MLP neurons of a small language model. Each row is named by its layer, matrix (up: input weights) and neuron, and shows model dimensions 0-223. Each number is 500 + 50 x the weight over its row's rms, rounded and kept within 0 to 999. Numbers have three digits each.
After each neuron's rows, "fires in" lists the words (lower case) most often at its 100 highest values on Wikipedia text that the model never trained on.

L8.up496:448524538544524414471405583538469475514498515518450434542510591615614446404516565515527525454499433589484505555450591404516440560487476457523547445509516514536422550407470539483449554534490482489508456423459470466537555500503493480484551566545431526550545532551546455480568512521453494456407557413522492532558502398623563489556524555509515440425518396440468549405411555460563521403503591500450498438523538447508417579531480499453531432526549409473504521437581557489493516499543488535578491451540499525518529528504518484489470454423502503488482553528466524532416340379537476472568524537460508558494546532584468434488480520531484581515482470522442539475462505442507537529457
fires in: "at", "for", "in"

L8.up532:478371482545491436452502467514473491470580559577491558537532525497429530449512452466483469504583499450471526544508550439486459398437583534465453580497481475522506569615511540519447529514512457536469596500608580522461442568412442508471508519545453530549538522393452450542521517540478430486458517416563544514534367483519486483493462502565505416496507469412427460527515459510490504541516598521490469431487543584613489496612541547483429455499394428465535512496409496584558462507393465442433507478462444475421495521522494580530479498535513456473441491494561481482468563514491484517478456476599502534410589485506538552510617503493551564450425552463488400506560491571585565524534
fires in: "to", "may", "would", "could", "can", "will"

L7.up705:575621482484531478557540509443505452585553524505513391400542552526544428528465402380505499571452477524477497469558464577591469502494522572548457446531506412514524446486522536498474554540497521489480523603546519456528506473459441439601444492511523488558457535485480531453489513429517486503442545464481440531425433420470495479537438493438557420443484449526387438535512549479543416567520555494432434498496428557571411578518430534612491471426543496490475480513530468423464493493578470474496537537495455533530474487423397486581494468495521538490511500614354460512480459516505508543533539550563473500596485623447530468532463451435525446566518521479529511529493609479588476496592
fires in: "in", "of", "result", "resulting", "albums"

L7.up557:439504448616521448474429513567522552486462551472496471476558617556513499439492521560456548498550513509483457446555501526463499469505494459526501449523511478554641455440447484488478472516480435458549546446420553447502415392502586418492547483438547554558537541485521528453475495529540445439511505525625604507481526440516582519451432493507477555524581482459492558540489529372556509619570457466517436531551539514480586604453481522522510470606565471493539501525427461572513470491518320482499571442502359480519439478475494457498522508435425533503480532519520559536480442526512525521476467490484497509479484546558376496561439461548512475563514510518497540333502473547472445519505
fires in: "as", "in", "into", "an"

L4.up727:536504455507476483495585537555438529543455463490517512506483403458526505492468493483448509502539591508505511583466510417536452544443479549519446540509574385523477490449534577483419544422545503606546505514495460533534562545483466537547494371455518597469456450448517457421477477492478434517480464525531600517481394410561446571539495460468558569486540489544514491518399553544461534534488380529423528501406631557540450485508521515515557546560454528451586491506356511474400453515412469482511584465522514537487513486563591479569592564569563445455490422472448535495533515483454519476497514468603489483452482497563542498373504467410535508481585507562535508452465534421516564500459
fires in: "they", "which", "theater", "it", "these", "theatre"

L7.up770:475550475509550565382533490516450491483488543555467379460465566553558460489454512562481442472516489540494545609480537474461483522516428548538436547503529519542582484452540542527575466441423520486490576519480543599513557479555422478428651441469472467522465461515489445485545507471407468453545445440585488553549512491564521402425502486470438423455441521433522465549467668504537495513528549463523508594466581600458538416532447501498504394478524610556504413537523526527427500547456487494401535496478532500463518514471480460532460467558601525491498468518381491500477524530443523576441520481482510404433496484503373542547514541537466506404469465581513540566491524482539491537550
fires in: "a", "and", "number", "acquisition"

L9.up572:510500537563494564481542477504491503436508565536542531432509499585493507555430558580449472445496359398456513479532491542483488425505406424524490527531461535480525465447529477509584463598523452536489506537479545481463503454494505468502562487383520524487561473456562368554603488549413476521492398459496698471493515545507520478442522478510510579409533516495440505509530516483454478546487626513506446552387558517483551468597593518540481535459504496402492540486476542479506500441479547442499473592355516496483452499452402409578428462527486454519504469522530522525508472442513543592512497409503480535494517457589460518506572520522522491526412518475471496524483471532581548376485
fires in: "to", "for", "of", "without", "making", "with"

L7.up383:536480632440513496552496426501472453452465458562515550416404608570480544485529482532470521426532444513452466515559541536518499424445473515582497460481519503500593531543523498520493584536497548508475461429482392469575477505523467513504495496498488409532465517402604548504481606582458549434537435509487570471492419427467433569459425435501490543552564496471493499581457476466512459511486470448608459538425488452409553487608497604471534523512537500554520495531587517430466499457541578485454542503503367534436503487464515534579417611497536478455637490502487571544461550521449539457458554504438511456480451487491555463510521614493464435457565482519484474470513577527494548394446
fires in: "of", "for", "during", "to", "within"

L9.up244:466458526560509546506453567557448492490466543491555635572545541521513491521457451522548539514524394579455452441484537537419528514562529443583566570447531504508517611436556572535528453507533559540570589601499482469503464520498459502549425488446549508466463491458552417456499555491580450530412446461543572503437455426414506497424494431540421477548484467451459551499383601406534458516464505450460383479418571519517541482497532398525514531539523528423550484495491474419430545565504548423537449568493447491470518456455496445512527486436402466515546460586560577507418430494480531460524440463602492550536536464589403548421528526512494492520529511507521536511481428483539507498436
fires in: "to", "of", "the", "a", "an"

L8.up596:449535520521506551538558554540492536534529509502456446504433527497445514474435592514472474533500556465507505471629450456449493608483566447546506476488525442538521465492509542528519491521415493512571493381484547414523416466491615484425417612511529470512559486441517440519464483487570525568529515391460493533563473453536480540536438496529496491554556482542632487414598510452489442506550467505610517499519390514565483493654446509475572517439479399543484412544476491411505586543568520522435561506481538515492416482459450499667528436478510407451549486564487452582455403482510511464437520518525465425571463447512533482544419521464540499431483470487471475489549483512500546519481
fires in: "was", "is", "are", "manager"

L8.up81:392517484554444519512461577564483443539471481482486577505543532492576487495457479463478484503468595469570604567551487400577493464542435509447406434496535495487565474541476436572475459538418567514449410575431441547505512471499570592388545553435481438509439461528546586504508500556458489561443455464565535484428505524419628467440540449467354539519498480453506519641563467572552531462463501417445527489475501556518470541421530459535475447506460556499544521403546470466514547465498493481478570429492519487444488522488389484493571559493506490586512521569497518404531494463476548473467551465469532479529500511389562430499533521542567493567453585532480498401570484536475543531498
fires in: "a"

L7.up552:584515504530503544374496360505491513527442480552431453520518552520456565408512531505523484426462434499506518452532552428570509411532453592544479491514501541595515541518477515476532522474444496480575440466591447495503476439506450661524559474486453485526515470520483548482478567483473505546418464479530583532441537473418467482538359375505547534411529479574479433485496566471537520448523514497459486531455531541483460543513460510540486573500502454494584491527527651516516515566508591528538509504516387433450535640510458505462427506532598554498540435439468497474506544406571504543550520508551414514448477465502514558564473401469473521453482550515517456472483567370498499454466
fires in: "of", "on", "for", "that", "by"

L7.up453:533424455481462460522536505532595530496526538463465392532446553529520532531489503559460481527524503457589491430458404639412509554541527474501491522469572484480486540537558475455449460514523465503614520412468417505523446475587482431492490538440486474501512512426516523514519501558452485459590474407567521496576472531486440508519494505456468537460545548388469548421471519472591499542609538501476530568442550575493424444488539455507448479506458516527550557453536560508467528523543485534572541465438424600551477419439499389479541603571545523458552506464524416439546483423457596495502527512507546527506488430488445459533412409507505588517473519501534590456481600479503364383546
fires in: "as", "an", "assigned"

L10.up618:460615531538483535506541511527488577440517491417474491581515497522574570449503474506585497520512393559552462545536449551476513472506477520565600583421491514588619460452524463523444584450409554464582420522402516491518529565523468526554517439412499564460600486531586470517433457508488587496437464433506514634504464544515416440502482532437628415608543485512424526534469515491528485551506493553437424459538542465453586485544507511427442477549536501459514437530447515534561470410473428558552416513583500464465449491459542538530526428514538472494502506518531364492480487457528524434446401493493529460578451487465469509472524462514483504466560500555474535467541423479526556448443
fires in: "an", "any"

L4.up632:507519545551558489521547473520495482612418517509547544487498523513550563445486473518395478582512514513432444489400435513409528543482471482524544438490554590501479438476565498434488487568552507445541544506325439506568535516542465436418412498586515478560461542520551371517525513494452480508414483538626598467492502500451538446510448567517401491524499540500504483532424487517524420567479480556451496505476490480539440450543523517455517527531524447548504501445576429420420532494497426525476471523595559470499456511582599491552556542448434598465505469432450495470492537433508517537501431460438394555521586483531501485527480498534652439411511531565490509462481462489614523481512
fires in: "a", "an"

L8.up4:452501583479484550565450471519422491474545443438548554444438448563454499478487493555449462486522483464473429451555487538438487586475443479401464600531506459538583558534475466523418440478447468527523447483502515535473407578533527537492537607439469527539495424499477531441490571517433477541562564404373451499481547469596541476556477503418432588494497445460489428528431575509574428506549569599470538510491499447530568550501446512598605514476451451447519571446508584511528480533438523612424546493424485503470534473391454451502455453478477491442489429530501614542493493510503530549545551432528534499530499547462516516525410581584530588527484559551497477535531514504464585410458
fires in: "to", "not", "without"

L7.up568:546498504482507565558509431514457443379477551506565563553532548483542570514495561538454453561461444468496449498538539519481486488516563434572452492466488510451501370527557512508510449461441485538437587458520488464428405557514562578525527500500594593492700513429528498565557568579500513445502486485492493554491490466462448597474567489550424564447449437444490463521503501566515533502499449553516508444523475539557554481406492461518502503507395531471493470478565525489555454533427474486448489523492466499463516570481506530508498498418479578407456451442472545496527480471480502598482496455554428594463574405451576513400576496464429621436510513521458468495520561551463542471348
fires in: "to", "can", "not", "must", "grouping", "then"

L8.up269:559473557481424659413509440394492489434450511503472435527507471408566416525460604551480548542382449438501490506511533478506501436537483439502459529489532531503464518483509536426496549551514481596558470456529477586456504451509573469416530559390472521466541546521544463568488553595535480498481472531548569389505594468596518474407467459434512435501524434563534580535494440461541428474489557453381471526496480581523482492476486522495470460575587466491603500410468526513422488500471545491504455507417400563458470505499525515490515523467435534479466426530467467465475580595519605559528469494530527482532522447596496571556471551495521475518517538547408548503529454521500616496515
fires in: "of", "as", "with", "than", "from"

L10.up69:518584428574533425455508541534476510517473557520470502476455584570546590487421575501514506513498513561547546547482471566527534453511502497497462486521481660443526481497561508448540416553410429505562510501418543568475525456499429457484458463505478455526423505532572450476397580517513458557396519472604477463505466474408579494468442583502408451589487499489549511523443443449503450579572507466584495536585475497509426430479563512536410555513489544507509423489537525432387520533529472439440553499456520561521495465431496479496489568478537490527587598469497505522558419531553656619492446442412485475457444499489539514474490467512465531459499493497502537475516559399406515567507
fires in: "a", "number"

L4.up882:570576492556474525465513593443439483525511544473547455522488500369553555548464455566467469513588456471544453472611601477478482534464540487532422528547556541548559373452537479427489424498528532521507463427489531545497491520459485440439464561548366473482513544432521448502492569471521589458531589471543561476534535451384474551601512519463506565518517531522504565444405462365479484457532466536544654495507446536516461552533454523461605598541589448487473552516417487559515537532506550424497532547443477463489484467526464544476434421455445560566492474520540572480440462441482497491452503502460472388511486499594557503416483549490503498497521421528468536491547430558461479490478
fires in: "from", "during", "on", "of", "singapore", "in"

L8.up878:549429514443429465475440522477499482432476523497567519486540465653466486439510602478477555558491472538619457559534458453516561522461437459521525488534422577592489452456558478469503594467524439503561496370446584571402505445604518458462489406503461529416497504445442567451507535518510482488513495578518491500568477488492559566427468558402433467482539435541455560445512600455515495527543513539494429551527460411537487542537481544475589513442502504506498500452583495501475533581540523503443547471405518569482449431467486424532535520462518506572482495560500484539536512523483567447504475493425632532609475496502491414505443552510394447535537542385454553519458467528494465557425
fires in: "an", "at", "side"

L7.up641:524475492461490481473559532427458449556649537396474451542559440502547598353449497450532556482423536429494583506525470503486490501530517462491439530457515478529589413506532523494561560585469490434596540490413514487581506462577379524475494433517458492462468488503501496482477492487524493563475440515528452489488467529437465534499445422519390485540477481531481439460468434478469526555441475532593475518535493463554541567544408514471576504510492430456503486483573635439507481625552533470458503529514570538501504403478405439469484565440537466458527577582510475523513555484545575494463435578507548375509497517520424477543485556597547419440557425547441527575509524517484504556492
fires in: "was", "being", "newly", "is", "both"

L7.up198:560480522573509393526452469469520528541547523516517497465567559518595537509474489491427496459554461521359513372499546501598530463480619503471459495569461464443566477443568490387518554528558465511494519491538482588601412475513567437470479506432444479452462493440508419495459512532526489468386488564567538512457485406534528559541460461438447496522542604476482523530410472449480572542589468434571525531474480597500489568591526540529451502442452459515468470564551493551489565530501525479503526526455484465438414508469487533586449439528473531550486474527487575546463409558490579510448555486464481515444476562387540488531455525534543470442511467574500482568378552528533486365495
fires in: "in", "of"

L9.up781:438461538479512493462447481552446451418471544461435467431415528557544532616487469554411431475473536509439554507478567474507492523473513583531489544444563479514516491534565457512502497484379480468524463536489423456520546527522539490360472435499417458574482474493466590551524524505534434643512473411527631531531490433446462424519494495448513506480423524596416505517537424480502545513504514530417492511502480527481540529463578574492505635582531506429536535471578581550533572558520531497535564447456505520473458599514416402457475548476542436466473560501549466456510485486599445485516545477541400526469475547556483445508515542471537465507399406500529479486599546440489590441536
fires in: "to", "without", "for", "of", "against"

L8.up251:473543543519468476502570482571515560364454549476459523506510543631477569461519492560494540543497525545531569483494545486446498571513522516443468435467487525489555451402603482513484480358585482536543540426438542489515418482572483415496470485528507421415539475514506483455527384518401566457459527514581505488510543460475480411436476502540514536512508490410435460549496594459500497506487399471553413481540543533598435468439575481535468461519500507397548438463546465562518557514520504516577513514456438491475477415658472493528489439456562501569515522475561476402557530450529547491479477498547596504510390540508561572491549426522476540415464449486449553534477601565509461494510
fires in: "an", "any"